config.yaml
hidden_size: 224
vocab_size: 4096
hidden_act: "swiglu"
norm_place: "pre"
qk_norm: true
parallel_block: false
init_std_up: 0.0419
init_std_down: 0.00592
lr_mult_o: 0.855
batch_tokens: 65536
z_loss: 1e-05
train_tokens: 445500000
max_steps: 6798
dataset: "wikipedia_en"
MLP neurons of a small language model. Each row is named by its layer, matrix (down: output weights) and neuron, and shows model dimensions 0-223. Each number is 500 + 25 x the weight over its row's rms, rounded and kept within 0 to 999. Numbers have three digits each. A neuron's up and down rows have the sign that makes its largest values positive.
A block is one neuron, or neurons of one layer that tend to fire together. After each block is what it responds to, as a language model described it from the Wikipedia text at the highest values.

L12.down38:519496527479462504502564464500495483471495491517525499490519524443493533505457492492525505498488508519532469532512541492520516530493545526502502538509503523520502495464504491459495501489530493508472510537533491474528491505509492497503528517534504445458500508493494511517474505568523470520491511469466469499537489511499491498428513520509500516464520481473496519532475492502523522498476487469447497519527495505486483505473524501502531514467482509510531536505548477533512517493488491505505479483524547483540489459538500457471499501471453509518516495528503507498495534543532445543499533471491507502503535537544477518461464480472524452486479499535497569450527532503501510477513
L12.down83:498441506499472492533462480523519474480502479506498518529471469529485493515496485495502512523463454465486483495477507522494489498491479489486478429487494559508473515460507482475532498474526472529509479530526543524520513534483464502480499491469492486526498526510544519453520472502517495550512511478494476519519509518521495481495465522526482536490469500495497479491490495529490455499493512495497447532465533488531491538494517537560536483471472486502470520470576490502528515462516508509518520548493477480458528518467490517489520507492511500475500523503509508516439473570519503457517510504494485475496459503473449508478513457525481517480482521487498473505475531526467540512466
L12.down266:486519546517528536497485518538488514517486481461525506521479522465575515501534490451508487491493474515525498516524483571532500498532463428496477502489488532497509553495478520533491533514489488524466509471498551500458479472553512493509463489499455480490513456505525457519517509498496483529516491478503495511502494521522512532505520478531450519523518491526523471500467488491527538500509506501500503529495505512519468536497529494520477526498523519485507514515524462493523503520455517540551508489476503500483491497479556515540444495461468490517503503508462503502514487507569481532461498488469552512493457475448466509472514519512532503499507503513468508507513482500522494516537
L12.down758:525526497488491553530510518542552481500473511492539489477519501478501467526465481484532507439505437496520531443491555510499501485497441503518524533504485464479503517445473475480454516507461510506493495514504496491488539499461507527548485486493473473501502515511508523491463483517519552517506464491546460488464542476511502502468510527493476516462488547468478489509474519459484511493514439504463474491502497508496484493529505470493515517481510487500463505527474499490512505508492472530484492488524474499488557467483494530492479492495490494457542505489526547479530479492470453544471517490456503501518518491471500484516469467501520487508480549543490517514513506497458462478502
Mid-word fragments, name connectors

L5.down25:488514462482464503489535484462478479490520533524533523506488527457464542522501493512519507471489492505487518494500504538510474464520485483472516539474483521514457482518535469458521535483481486479454497482490497484482458538489494488501507548512493513531526518459470491495504509527548502496532501475492450534520441515501517467526504524548524516487499474535556494470539469463537533529453501531501504530513541488465551540485502519527532466553516507470474498421484549509515516477515451470497525495495503509499473480510499541478502529440500488504464510482507480496510504500520487509525497504514495514518546512543484460493490482495502506496495520512484482485515505480514464504512
L5.down44:500495519462456506465506492501490509497499494510484466525506464502460492500505518469545512520505514477512510531490502523516488512500511529489520487516563530545518509500510472509524471530519476461486506497487483478530499530510503496508494483486538533502519522491524513508507520506446483505516516524482518511547514483512482545529485526562471507437493496554514506465511485459512445487509531504515469485487513520505480492517513506484489515529525496492512481391530520511518498493494486494465462476509527473450532502493515544513474525468474503491489508453516473524470547506489460517490527484473515494530491449516554506531431485495500474491487459476511441486470492494484542488493
L5.down235:504485507514506558508557483508537508508474526543513492534477504488528526487478523518500505506516499430493473524519516501488502521500484540523532511533511491511518458513478505490489536535461445507505518550528468474519498510516502466496570535486489508502482517488509502499505508518475507530528501526483457517499525533524463500523556524493522525507514547536504476501495480514530540498502508474498517507502509490531492497523479480549549468526492522479494447509463430527471450491488524494459520503517497515468506486533460492513515465453496526508481486462532499514529464497497481507520492503500541472451498478507470493508514491504517560477549450485497505500543522514469507506493
L5.down301:514508501485487513461525540495505463503498488525498474478551540521511465519485529477474480500519516531527478503443517463510469501506519516486512519549459521493475502461500456489483468465448524514525482484527494515501519555473519493501478473496489496504490490474558489527519478452495516500552432487491520449485499515513482491485513522510515487489481507517506487517519503473535501490492497473467474484495493541427476492493518537544514516454501439455501475517544478467492530459498510473492540534542459486506525524474514523560511488508513515530475532518478530538486507500514500474472502467475469508494503492498537543526493492478482492492508520498505526461515501505529487541494
L5.down312:494535480510496458487515492511471491541532537508480465486504544478497510515520490499512505529495542487509481470512467569512476528477522501531513504508457492491507537473455489496536520497479550487517508497493493507501503475504518517468464480468518498497483457491480506466555465486504498500491487517466510510536492509476550523485515499526492499466422486528509500493464470542519510510490454516495487526474516456541483530482494491525499523483473494514475478520484472494530499498520504474492465481457472531498511472460511504512450485491479523411483486514502522483516516495531514481456538528487482497555542481492487500492501484526529502537420483519461523474534497492499460493506
L5.down409:482506523499521493484495501481462536469450502541482502522528516518520489483530489534520495518521434463515474506541547516497501527504549493499526500478450513571541522492519509490466530535437486517495532490525475468465508514519498497516556472498463502452484524494545514504453525505506494514507486463493504480492451522497480520504472490474496472500512536511562515545477519495484510463508470444445494526518515474519499488488480471475523484476486499505489486435468479497482459490509485457467508473542504503508493509532506520504538515498517529469468512492520510482493505506540485520499488508484479531506528500477544492508468529488510487490492521467492542479540535506492475510490
L5.down457:537485502503495460487471500514522504496481509517482532483475513507490512525461513474493513497511502477500498525543495548491551482502516504499441502466540489500522541505522491452437457502516494481532501498486494474482485500492509483513495496504502483444478474494515494524501478512498489486521524489466541516523503505480524499527508490464480467508466494494509531469523494542482464499510521523526514520537520515483482532497449497516472550516521517489494540393518506538490484521486501500467566520488485539470476521519484511512521487414543522462495493461484508527450497441531482473476492495466505482482505490449509496490487490488500501482476474478508490565477489515509502490498
L5.down549:517536476476528457514476516436500454508526490505479493493478529459487525477474470429454473527458522503492497602525525467509514496485499550458526462494543498516481493511517532510509496454516484510486512473514491462538433486536483513492503511526502519508483499524501513519485503530510478527486509513486517522502495486523455498512468507520496520523500506482448493510539479486511465516472524499439500501473537489541444529475512523477489512498491513517494518480475511493525482492486458498453498511480489518487522473510498490501499511518531507522554498479491518512493498533516479496479487522508524541487529480529481523466489489525479458530504472490502462496480521522512491531438
L5.down551:527472510478507501515497519534513474509484472505496493509460500493514496495542492524520530541501509495502508484486509468475475528499502490493454482470489497522547445509501517501482498529548485498515478495505521525532462508492520499538538514486493487478489528476520479502497529484490499501504519483545494458467475537540458476511510471441512511436499405533498560495475487492473482502478496506516506489478472506447489472500457512470464479562527477489454540495527534516521492502534489513505477488539485527510486488547525458496485559497506499436472499470542457528531495505490503476493506471491498508506478508472493491495488504456526506488483479499491514440471474466505497523492
L5.down672:524533485498508502533491505493489464524514460529479510483487460505498523527434488520513474489519522447517509462483525470481568516512503508529521511517490507481501494483563533509440530510446486501482497489510478448469453513496520490483526487506498492497500506516483514505489490444476500505522522470549558475504463530523501462515548472509519495489471587521494518517498490530514512469525516540527507508507527522486501482523480504467476523523467538496518497438507495524498506453514525561460502513517516526482479525552485518508498535461516514465506521462491533470489472508525484501485505510479478475512498494500512509493496481486503534523516482499496517548467529489493489539505
L5.down745:466509510524506477464496532504493534479488540502515466531470508493489543508476483558534453473526518478519539489529506488521540477468506518537476521527502478514519482518499470489523486469465468536479512483500472531528488501548514467508519517502520481466527513489494541502513489478513530522511506450533498500513452491468497501482487503539519554498506451506529525508509508493537450522498432436510535500482511477506495496510491457529512507491469496480476521536470452492496499507506510491495533537515512498504483512519495568502454494495506491553532505495534524493497472455479463513471444513524470542525502475482523464500477486513463520464473466485511484480484488512483518523479
L5.down746:489505463513488422499470462488503496485472517535517481463527474506481472533479500485489503492490520460536508545529544513528506520523495450508507499510464511471504515535523553512457487503458558446478504463499488493455488525473524511498529519487478492498505496497522441497543487486525517494510494506525554494506499526510520490517514500503502468471475511475508498543485447529484515519496482466476461519514463481481475474511467495479517527521499503480487521580511482521536499466563566524501513522510473498486489490512500505469499508508484520557530513473491480501542489497479469495491508510491471493500469512512504488456497513478488520516494508500508503506492515425536492552518
L5.down805:488476469483529484528476481504504499487462491499534546456528502460488537511483496535504500507497507509494477519501529547506477515492516495480419511444502478489503469495506494499482487497475490481494490530520455476511517495455472510485499492504480524514483496480520485485477491476458541476474500468517470394507484488493508456515530468538469500479521531505507512494529502503504499551565511469553528540547493538512505484552480544491522474513475558502489543497523483516536518506526493503501508515511489512490499491523523505535459490531521510482501537510506454508514505475491500508522530506500545509465471504527510502528506536525455497485489481511512553497473478467485480527469
L5.down818:492512499497504478513496474486501498508495516547526517499524506473500497487517499504532484511462464508500502467548446499509510508492482492510477506446504450562483507422466438506503532450522547483498516464479500492527491497499504493499476497495480488499481494498469536510513502457495464512486441533530509445565484486519527490505538466493506501473457537527497461491490522502499487468531541504511481534523503531509456458495491469497507528501500473524511503439509491498461488528510515539504440532534521499526504524478511507554488491484547465475462541540516509489495501494491500475524482480471520506512491525505493461525538492490465495500518487437489522473505488504502506521478
L5.down830:529550473480524508469461465521480492487492529541498509516536469508477475437523500501488525441501479496495524487458476490487506514487513537510584504501496460454477471521544501510470473466506533485494507467501566529499494518511508475481538517466505528507480474507515480484510509484492539508528542524501524457494501520551491509492503533483500497512476490451546502495514496514527521482508484500519493500474521486431529499523502476491510491485509549492503545492516478460482521486472518523508519510532465523496471511490485503522521500537528525476510521498531496499517463499448499513454519463443520494461448508527518513469510469496519512512496506512471528489470521505486562493496
L5.down863:538498536501521451503520515504489503493430468525504503479469508505475497517489481459523504520450530487531513488484472474532505517512516445507522506529498523514480528485492462496455524525466467530505561521519508478491523508514492496484521459502497449478473472496483494475465484448500448527495511497505522518485554501455505496500532485520514472531469506494559505458473513512500529533476520477506550509501504486532490531485528464480529492494511435505528483473500528557502519498501491564507476503475507507516531499520501484499495523504517479484488499495473505503480500514503496512486496526478514507502493465490556456539455541494508509458506527497482489573529489500540501495453
Second word-piece fragments

L12.down24:515520504467499508507487541529513528552528512455503488501528513506485500475533516489514450476485433467494487504472503488472500495508479477526522525505483510475507448518495464490508497558541497517475483482440477477478481498516464491543511499515493482491545523524521478499533490447479491541495502524499481495493481511555525528482498467473515507494543468456482449472484473537488520518499489527515510491462496442498538493561500519493496490461537468473501517498493498498505504514497516490513496447516469493502513469461470512469482492483545480494528490488466580526479511527510527487538506487500483514511520510522498522539460527497569534485499516486523525488507479475474510520481
L12.down471:488495508525548504510472528504522510513491499547506494517531489527531493501508481522497458479520477500506530494485485491547478505482504495531474464501466482509496498482421476526499441567469469489470496497487472499504448534489468497508494496528488514533518474556524520500459488476513523498523524529503533560466462451477504482496480542458476500484537543484553482496544535482475503509530500510455513500480508535473464463464523499492466520514501494492471487509491493476530508514535502501517492470485473523528489476444507534474526513476520468438510505447507503536514507512507504527502500536522507454460506487509531510481526544467504475505515504498511525517476492490531497505511
L12.down745:455501503478534533499505488522485492539528478515447550484461467559493490505503457498489521491541508496497500505505491524473496480547487542488545499466479514524487485512514484514515473469504458492512521495494485542533484499493446471469529559534543500553484526481499513528485478486519469496467488503557530500476531488497480493501519515486505471472526483518526520488478512471528503493536438465526499475486494463485512440518508461538435471445517494507489495495455514485566492503521520527480514505522473509489537496487463507508516482511494484469496495485535531500514503451509489524509513526485492532484503480484481498536503487487492500486465498499512462436504489514541475494511
L12.down765:532476471504499493507552473470503516507495502476501482533561525475492499471490483503464472533485500508497496523499513546471496518479495475512498522475492501528476476505425488499491560521490471521494526512464522491491486520539504499543512523508471493450500538521451533525540515509482504515486510477501480497486443496489539469513509481474514474510527514509506509476487460493476531555474522429490473516496507521500477458533459517510494506532476495494504504513475459547511475500505493521493483453505507479491479507497466511471504448457511464512519450504507544534481533512475543511521465495521512486502528497504534507459493542514505544535511474502542530475459500451510503496454
Cast-list "as" connector

L5.down0:498504486494403495486465530483478482500488474482460482533559510485490481487492479458505525475496509463495510513488494482492561507499482497498500492482541537510427501505502475495525483463489498493501471458488524544492523497523488505504500521536500483490531474496474514470524472524521503503521472498496510479541466492540493538461490466516493503465484488471512482527537499559537488495534467486489516527503507455529521483476454508501503502470543482490480514535470453474520514410517479530484464534464511484467502461508511468518521491481496529483530476526505496488501487495500503516521511489477463496514448485522511509500450494538532484510483532463510497486523493489477537527522
L5.down31:498556528492498501528506516516497504505510502531463534493470479523496521485525500490500496501512502466511490584492439476491478519525502472524477524472521459473471522503517528508499466446519515509462467493522503562502552511510446480474525474483536534505518519496449492530496500492521513534533480523491481485500515464493503477486485482513508536487490540460506473515502520491520462468503543490483505466490466518512516508498477531529506510452467505507448521518512480491515513484501497464467486488459490496469489519480523475502530504534485522493474491495464486527528502508512503470510511544451503497542479457551497517468491530487499540498465594502511500491521502483512499517447
L5.down40:550522484489479553471519469508501540509456485466519530520515471482550504519484483526555513485499501491488481531525495482494472475523517489533530432507480485496474466496456524501525522475498470507502483574466525489474508501519496504505496503505468533498513506509473497539508463544495494478504483500474491523493438468473504476529508483470477498539521509502484471423514508484499516528501490481554507538520465528505498541507495498513518495496445520465535479540491536482474457502475501516482483506475509486516481479472514498489522538494512476508522508471532492480525489496518504493456493501486522456537422489544482515557484486496487520501495510506485520540495538521476512522513
L5.down150:513443514469477522502544522520443496498442507494495472535456470528497507522510535484524456474496545498532472500473492522469501488476509533517523511514489505541512531514574491536469498491455482491524519504459457472441481505521523481541476504463543533523486504486501499539503517507527508502475547497510474519434464475504463524543496483543549488493486520492506465485490504514474513527500511471506526469519492502483547538513506530550487500496510505497513511523530493496496511526521534478484483506474549477511500507487494539509480542482501482550485497482510508489423498492505521500508519441497482495491494522510484473514498529534524524494488483480534530488508506487506515522490
L5.down206:538507524496516489482496528489501480507502509484519480501510513465498519503473479504497482522485511478506483542523498510467499519467494473489451548480483521522502519509498544536494574511461504458549443499463506501477483468493557431501508506525516515474516526512480493499531538525550506487512476513505521493451523491506514492511469517512492492468542499522500498477513534488481528481494529496503500488516498509546518512543508526524486489480501488552473469600473505548488483481535492528494497518472520492497468504554491476511523520480505514488491502542501492511505497484454523448509499458501500463503538473486509482501524523493472503503523504500486576497496539458458521461500
L5.down217:490526461519476487541528498476519518482472512486499498464490510504492527446526483524513531522519526514488495515526486493509508523486512514519492496447515480562449497456480481491475509504538489507522472486535529463484508443488503549515503524490468477533494487480508512504489481478452487517509462519494462481508472532451503501541464523538501479477477491486521521504530478531498530507498471484513513500490487500539519474509506472492500471497525455509505495548486485490518526454477520493506517476513522512480501489587480486506494526484493503498535474487504503477498496483522500471483508512513512548509432498513484550498496512506583501495570491497486461442528459522462473536484
L5.down240:521496499469516516518542548514504474480467574470508498465477521504509518516498499470473477497489513475457531505482518478520490503535516504534526510524471507474498534509510490487523499458501517458481500483497530499492488575488485445479481483492490508518514531530538516502495510531480488488500505496478533425484496511524508482521477468454463515488503519486516467491485522496500531506488496456468542549506500512467503532529513503484521543466502532482521538527532492475539476458496462516466488526518512539503528526492521504456464459500477508532504504479508461452501530503512470540459566500457483464505494448492513487504519520540455517506511484495471506524500508539504503497488
L5.down284:555487485491490487479501495517467459524476522483468473511452544531508525479543482513516485472505493449477450506498483481470530485504540515451531530454494515486500512497557525542497498507514492506489503499521492467514510507501522459515510526501463557537510548489480503481488487469506530512526493518503513541505513522503489497513491469500518504489486533471520469531466490521473524480522540524518512498528480457481526532525488476518504542515541472464453489508495452542493508482534494495469545480507527473458516508505495508536546487542483458514485489484521505492515462498511475493572479514512496551477476445505521473534481516493520529490493520473544468505518526513470514507497
L5.down294:486536466508513514513489509478506479500447490508456510511568463503474470496514453505519511454515496503505517510471499497439532528479481508478488486482502482493503444509543501508486553487509512471527468497506489524525482487465466547500445538481474499495526502483500516481543486500494517515505465483497516514494485505530495537541523528514519508499482512471512497480528507487489515447555534502550497490443475461459502478487542462474501472478494495470514500530475541489502505529551490477522491500507532502495508537512497502519488519532509498565482516508472512504501560483526510501485479494485459493506525498524539506536542507476461498482471488511507524563463474515488453534519
L5.down406:497475519479496468536552498508473507474506544471478513524459473485432493513542477489486509446497560539503483509473549451532528485514526507542519513501505510536474525487467500504515444486503518546488492491521532504487496489480468491492519479480510513477561494524501516525451506506483508486500522479503495474542523480498495476529528516537500509522460481512524517469514514482479474539522522491526506504518501507512455474508531528504512486477534511502504496573455475502535479518521491499468485495524525513454486463521491524510491424484499508491498444463524496505518514500486503490517533540481519470517507492507491488509551522524483546507520454509516498536527501498513540534482
L5.down485:499470489465485448535540505496484503425480535464539485532548505549511495517466497473517522509495492525477512499500490495476540485466521490483493514478499497502453501490465510489507492482479516489492543476502522529534534512510498474461475530469500503456506519533472501486557507513495499485495508469527519516523519478526500495521496473484533478489515563550469497473490480507466497507513498448475507494528493510471500490492475475514500506490531530529492507465498509547527501468479472553465504483526460548520547507504474512508532510433529509438488479497527500472449516475506471506490492488452493486489462497494528499540523493505517521487527445480537516477469491520518530513474
L5.down507:571523504507504465478540521525524497483432498515473507491448502476545534499471521524501463490422490488506481485484533500489518470509450477519492477465501479482483523482526541527533512507474458497554478473467477463504498446522504490520492470518494471466504498504513504529477519467478442519501487499507478516492460462503466510514469496506483508483490540509478489471504473523495488505518507497499496503508528510483475510514491510495482481524511474513519523492503510480477544457491481490473530531452460519476475494529489512493521463435532497490470524508515541521498525476494511502515479517459503518475497457495515546494544506482514465532442460485493480460529501482471481497466
L5.down519:477494481524472537454492518472509491494520491482453508548488525499510444522513495439494561497541515519503507507507519456508485493486517494474538524472490512496481513517500493474418487514486479513583498482523457452533505506530506506518481501474506560544489505518527495476525467506457503496509491485533533534493498529508491491464520499485476530515513469464524502517473503498540504516507493423514502519494509486464495473491481488482484510499497507447529491521526511515494450523485487482494512478540480509499477509480509496487499500503541538488437511470524512539448519509483470484477484485482495486516477482551460466527508488549489497509523496514515476488504543517530508469478
L5.down659:474498497493437483465546488507483502537482507505489504508490541528481491486493527502496535479478514509543446522469502488541524493483512521529497523551500491557459504491530469512520479463464508483475476508472485507503508510439534505508508519474499508502503482512499562496526542532526518456544543512504480524543468516459482536513493510504496507529506487503518470468522498503481470526495481485510517483542512486506513508509524535500490506517514484499517501541564479459475523485510486483467521514493530484495507526485485499484507481499479499610525457454480473495473539505518530510529507460477475484493458535487456482510488545533521515507532489510490481523496503450488494506489
L5.down721:531505487481474493515507479495523489487463474475501509465491472446509494511485479514457510474534529502491483484552474498515539580513511511488491462505505515552456459513555500539477516461480489481507522480508512468494489532467528509469532530494506494500509503453528515499487491510486498490525487539519473498457546514490498509481442478523504525518488456519497451515518499545491468508499479486503496501496458489520492471491513529495518506533500461503518477481506510503468553473451481508504470501489542516524503486507509485474499489526498516447531489567513508489542465498528464482516500474470487472452466522510477447507500502503474514504533502483492473419515527488502465496472
L5.down852:493509492491509477492514524481477462493499455469490477476483447478567509516488497487484497445521536495531463506495468470516557493484532495471538480535475507519531525586518507469488525521457465516477490469502526462485486499516503510486477501504496477476550492483536522500508502501487519507483488455526553483508465474521497481528511526514509476503491544499453471502572477471499514450498510525461480511487501525523475474501497507492525487522513519514486475554506484503512492489537478489523472469482483479460520499494505496498522467518494511489519501535493508504509459553528504493487549454501488490482522462487435567522502503511487514478489509511538492530518505519533481518485
Cast-list "as", word fragments

L20.down464:510467511496528508470468563486476466476514508478468481512514501464494488484504513513527485508554551481434509496515493479491467490465532507477461524534530513488493505467580482511518491479548489504478492496522499499514490503537489508509510506470490554496527508477468507523491511504494494549517495514469512485512508509475501474482489508471486550541454455523555537524499533481514512497533511490500534495486495507493494505533510477534465489466503522481512487494443501487522471478510465497539462475485496496474507509496510503515514459491538503441494519533467463525511460538472508540510475440530531512507475490546531488483501479497481513536507471536542522491514467520516508532537
Quantifier before partitive

L20.down718:514538467518500506492494467473503509518507508547510466517506471481531485471518481503482464544535479505469478538440512514521496508482492474517438506558491476485493517495439488480516511483484477478532519506461480472532450508518451529469510543511507520529490465519461550560508512501498498492459505479480532453492531517519506503515540527534521465477486481490523539530516540486492520497489489542464484501527514535460489477481481511502519484527518500509504503533488490520517504461478488478527528473510502508569523480526503485506504524551527480442510471500502485476466510469484505497518484500529510495512529491517482517500474506503517492514511500497571510538492464518497463474547
Before a coming name